{"hidden_size": 512, "num_key_value_heads": 4, "head_dim": 128, "intermediate_size": 1536, "hidden_act": "squared_relu", "norm_place": "pre", "norm_eps": 1e-06, "parallel_block": false, "init_std_down": 0.0, "learning_rate": 0.00113, "warmup_steps": 234, "decay_shape": "linear", "final_lr_fraction": 0.1, "max_seq_len": 768, "dataset": "wikipedia_en"}
MLP neurons of a small language model. Each row is named by its layer, matrix (up: input weights) and neuron, and shows model dimensions 192-287. Each number is 128 + 24 x the weight over its row's rms, rounded and kept within 0 to 255. Numbers have three digits each.
Before each neuron's rows, "fires after" lists the tokens most often just before its 100 highest values on Wikipedia text that the model never trained on; "fires on" lists the tokens most often at its 100 highest values on Wikipedia text that the model never trained on. A number after a token or word is its count.

fires after: "\n" 28, " |" 11, " 3" 9, " 1" 5, " 6" 4, " 2" 4
fires on: "–" 27, "|" 25, " |" 20, " F" 8, "-" 5, "\n" 4
L6.up1196:121095137116140082154107156110130126089063153113060139121075153073120109124167095145157143121095103124160135123125157140123137168167141149076090108100136143105128120138189113118173125135155154132122137123140185127146145135144176101196128158127126130129171093118127109130146116129106121166

fires after: "\n" 94
fires on: "-" 37, "==" 32, "|" 25
L4.up959:129112161137149183172140094114125112135111142141136121111112125117115114120175104159138151131107127106103178139107118125120066137132096125113131118136121134142126130155123158146121138164164124080121104115153086134111149127130113132173135132133112118119168114058170172129138147093080128127

fires after: " |" 79, " " 4
fires on: "\n" 63, " |" 21
L6.up575:088129157198143166092143130105133137107079127142101157132120112156117108147129111107135123111083139119095126136105143166125137098128176136086112101116149108120122135143113134110162150147108133108124103077106149114168121161108107112114158139108162176121128135109116137113113074136088145150

fires after: " in" 44, " from" 8, " of" 7, " on" 7, " to" 5
fires on: " the" 80, " by" 7
L6.up47:151159131170147119181085155123119153090139140120106143097116129123118102143169099145139136139142122127136076130148119158102098108121149136089123129141116128141110145094160123132113149118163135124126122118142122140160132161172108162127123128172113154152117141119164135136130120127095086120

fires after: " is" 27, "," 16, ")," 14, " a" 10, " the" 10
fires on: " a" 55, " an" 5
L4.up69:154144121143142153138098134091149140073151134144163205128152153112140143109168124080107167086173125087138116149134151114133174144110150127077082135103108101149106101100124163097141162132194115088131155128122102140186138126129101137157134106139125143105098130113121160156154141110135116123

fires after: " |" 50, "-" 5, " un" 4
fires on: " 0" 47, " int" 5, "d" 4
L6.up697:125170152103109124139149132110123121128130132164114124115118131120148139140114149113166110104173132108122092119185107130143123146088122149132110123111121136131117123101132110086143093079139131065132145106133177103147129095110127110117130126134121163139102129122129156165110143120090087095

fires after: "\n" 77
fires on: "|" 74, " sh" 7, "," 6
L4.up324:080147134113089154113108184142142089108113096159143125158110156117142110152170116110113194122167127129124144088088134144075099122146095146072099132132124112145120153139119142124117125141166101104129107087134122112169118110150124138182108175152151136151143104133123106113137163139099118145

fires after: " =" 53
fires on: "\n" 53, "==" 34, " ==" 11
L6.up127:100141163152119111160156151163133152091144132119129113141142169132166117108120150148138158102151135089109125094093151133124126156102141099145105198134110073107130148083115129113152123124087091139129101062092133095158147150125108130125103155133127125125100121128140075137098115130120095088

fires after: " |" 100
fires on: "\n" 100
L4.up759:093158116131084158166120140114127191080125145147148135124141105144145141176132149139123132105135166145138169110122147128125131156113098081120141142134115082106138176077159143137154094152134106123068121150102098137106091143105114136104155112146155130159143117152122140171161106132107114150

fires after: "\n" 44, "==" 20, " ===" 8, " ==" 5
fires on: "\n" 94
L4.up1036:127119143141163110133157132167126153114093096151094145121108169153112123101152117116128110149169121096082111118152115152160115145118101141094094119149097096121146088140124107132189176114139103097132104115136156118130096147125161107156127142129140145123112157101188094127097143137097123083

fires after: " =" 54, ")" 6
fires on: "\n" 67, "==" 10, " ===" 10, " ==" 5
L6.up1320:123115146137129136146121121102115150112113099151162106158114137148104135128124140081145160127128096148118115132127114180130099116131084134130130157117100132120155095134194142133213128170144101101125118110105133110125132115114110174172138120136129142102109110128131111132105093144078099133

fires after: "\n" 44, "ou" 14, " Ave" 5, " 1851" 4
fires on: "-" 56, "," 19, ";" 7, ")," 5
L7.up1437:140121113127138144121118099114127137114112131174115124146141122104145157109123091139095133124120114122113162128098168109084069112126099130096094138148094088113133141124125137111125154156153155119082079117116122186117147121161159133159198130120156121167132144117127120139128063124129128153

fires after: " =" 51
fires on: "\n" 51, " ==" 30, "==" 18
L6.up637:114142145098082135138140126163130134130145113185134140134119134117121156089105168121130098143125153093118098109099122133164108142133125140135124160141107066131119121098140130117171093180097114121134125068120117096169134141129115144142143125151169140121134144117109106122090134114135129138

fires after: "\n" 49, "\n " 8
fires on: "-" 49, "." 22, ":" 17, " -" 9
L4.up902:105152131119134129162163198102121170148088131163133129120114157103136115140141109062138141103128131140100120181135129148107113146160119123162120136123102100182125127102164164123110099138137124078110069109145157165151127135097142144124102118160122171137135117127177100119099119118071136125

fires after: "\n" 52, "==" 15, "." 13
fires on: "\n" 70, "==" 13
L4.up1156:151152148110143138129164129164153123153114116154107114147136100140133115146169147121124144144156132133094157101132124144099137145133156110132117156140099127114149090142119104145140118100124141107119109128120148099127106150126115118173120130153147136139120105082179146161115112132143153123

fires after: " in" 20, " of" 15, " the" 15
fires on: " the" 52, " Scottish" 4
L7.up680:135154128143112171144134182133132113139122094129100110113112122097123158086172072153140124132154108099089131108138110142087108132143120128134124086130135102148109089085170128118131130111137107111072137110125125138159125152174119148143122090143118125150154133074139142107124076129114132147

fires after: "\n" 57, " \"" 5, "." 4
fires on: "\n" 51, " to" 16, "I" 9, " from" 6
L6.up160:137153153069105143146162175104175130093147147144115104116137117142136121117133124143128079133117142125116128155151159127144142131161148121108108123162153155097144144124110116112130130109128138099110134112134127104118130102124148113102136136147134134134112134109123125138068136179146157132

fires after: "\n" 48, " |" 13, " was" 5
fires on: "\n" 34, "==" 12, " was" 11, " Episode" 6
L6.up1518:151155130085129101156121125149122117116106148143097106104119088066136104126148067129160169117144160131117132073143128164116114135140176158112133135102127103154103073155135154153143139130142125127073129146088138158149096133194113124145182118130153134145141090124135141124090117145104155090

fires after: " is" 17, " as" 17, " was" 13, " a" 9, " are" 4, " played" 4
fires on: " a" 60, " an" 16, " the" 6
L6.up1035:090120117083108105146123181083138170142135122136163148134129141147148134078155152098107092110148140105085111125123120135112146177108177155098120140107112101163155129153146136121158143130110148116125083089139172097155125111104121157153145145180162192110118137111125154127099146148117103144

fires after: "==" 41, " ==" 27, " ===" 16, "===" 13
fires on: "\n" 100
L4.up1021:135112143119136118095148186164131128128076123174133112131106168105141135118126110140134141131151135100148107130143139150086100148183099093143126132122088102118121118147140090091157170116100111083129075126117138120122109089134149156128165180131133153145163136086116106119121106146121128111

fires after: "." 73, ":" 6, ".\"" 4, ")." 4
fires on: "\n" 92, "." 4, ":" 4
L6.up714:113139098105121126146140172142099169092089134113107102094121163098117108069128076166111112105133131137123138145109146109116097139175098133148112101134122096142132139118126162161158130132132138119085105101111143171167123174115186138144166119143109133154078118138123133124114129090133148106

fires after: " =" 54, "History" 6, "Geography" 4
fires on: "\n" 54, "==" 30, " ==" 10, " ===" 4
L6.up175:110121122130101083160131121145097166100146095143125106130126140134116125117125139118125109143154143115135122115145127117123124164111094117118117161112085121111140101062167131134168112146135118127126093077098126114149118156163118147124152133168126116129114130087182123147091107146076115097

fires after: "\n" 87
fires on: "\n" 90
L4.up274:147136105141099141136162131145140144121142164116100131121093154101141105115144122077118092120137121087157155125142143150095141120134119129120150124113112140101131136072152138096121189157112102161098119141098154138091136100154144089123138175135119212190155167099163113151156116122128152143

fires after: "." 35, "\n" 21, ":" 12
fires on: "\n" 89
L7.up280:098098126133092131102152154164130174124130139128138147090094165113128092097177134108124130077128106161115176127107079106175111143143113144142133103162167112124130137076146138095135179135118126112117110138104123145160126139130139121106176182152118154184132130145147161154139120124110083139

fires after: "." 81
fires on: "\n" 83, "." 11
L6.up1043:109112142099110139139168131127090189109164138118136103123148150120128135111126083118146111155095115128124121149109131144130126141151149117142133136154075148152135108085157154147152125137147107080148119109113147139127131130161127139190143127115126139131091087115228112110139137133100144149

fires after: " |" 27, " 2" 12, " 3" 8, " 21" 5, " 1" 4, " Sub" 4
fires on: "." 61, " ." 12, " Total" 6, "," 4, "mission" 4
L4.up58:107156164176150116155143157154125164092158107136151092114119128115137126124115157165136145113123180122156129158100146127121163153121099124140085104150122090113129183078163169122135118108126069146117134124128119155129141113137133166120126144133131134110130131115123171132168134107077129127

fires after: " =" 54
fires on: "\n" 54, "==" 36, " ==" 10
L6.up186:124138151115110141155169183159143132105109111127103143140106146118158135102138135137150128108144107076106116120138142139109110168144133108145106166113094091117131146113153133114186141133102112127120124089087144085184130149122115145119125164149126128131119131138153113114087135126110095112

fires after: " in" 28, " on" 10, " to" 6, " into" 6, " at" 5, " from" 4
fires on: " the" 61, " his" 13, "'s" 10, " her" 7
L6.up578:075122149179119111138114132083122136122099146114083185094079123098119128120161130097153101129143166155119133143151109160062133141137120161101155126129109128167111168119148128119134139145110126083099128124153163129135121110168160174139109183143156148152135140138104115134106159137092107145

fires after: " |" 70, ")" 6
fires on: "\n" 90
L6.up1015:115150138153150130159101127088134147105126120099105097100140132109160130138071153106141165159178147104137122123129121153151119148098103165172109157109130111117152105110146122101139121127125108090124119119138160105090143111159168157133104102158078156137105117123151084160129135101083128125

fires after: " =" 54
fires on: "\n" 54, "==" 43
L6.up1290:116141123126115130172148148112129126149123118117136115133149154112148120134146137168140127140172117113132116127120169141132130152178115134136124099125107122103111097103123193121166138157106132128116088122090144096184135157129141141137125154144163136166090113104137127158090142110110097137

fires after: "\n" 50
fires on: "==" 43, "." 29, "-" 15, "===" 7
L6.up658:147095166135109137139166180160163174137118133127133170123161145110147139126141132092130122093107133115115108127114170130156171139163112121171093139152103095125149122093124128100125126145108097093157096125129142153125106150141128167127132080081109161144129116125194131123144099096160125127

fires after: " |" 33, ":" 15, "\n" 10, "," 6, " that" 4
fires on: "\n" 64, " \"" 17, ":" 7
L4.up855:105151120062107095171100185086139144155098112157112081107106155117111073158172125124162176142138115101132143148097128126146053120144079158118133150102150147133148119117144154124133101138125133128093124109125119150119109081110160141126127146127169123145158087128113134104107096106108121122

fires after: " |" 50, "–" 13, "|" 4, " the" 4
fires on: " —" 39, " in" 9, " South" 6, " Pan" 5, " West" 4
L7.up1255:109150134141107146154132128114140146104118094131109095098134129139127102130153140142120107137159185076119115111158097145145119124117120115136165130112167111122110178092115127120169117144162127157139135121123151153137123084109103133130130135118109136178144110116142144120106130118129132127

fires after: " |" 82, "|" 9
fires on: " " 46, " —" 28, " –" 4, " c" 4, " /" 4
L7.up1365:099161110119101136160114132135129144085108133085103120112122110109136117104123159144163184158138127062112115122128131113120135118170123138118128116140124121163131173119160151132081070130142118148112135145105132162124126091109163130111154120148119157133170128151147148158120139142110106161

fires after: "\n" 83, "==" 7
fires on: "\n" 93, "." 7
L4.up732:145130097116125131111197155113186181122100133147173138114067184128141150121173124112141136094094130104134120120145163144118138121142119143153147155125101137169135102115157154116154173118146116113158081094137141098161130156121095129129149163148143174148125097155195118111121119119113142135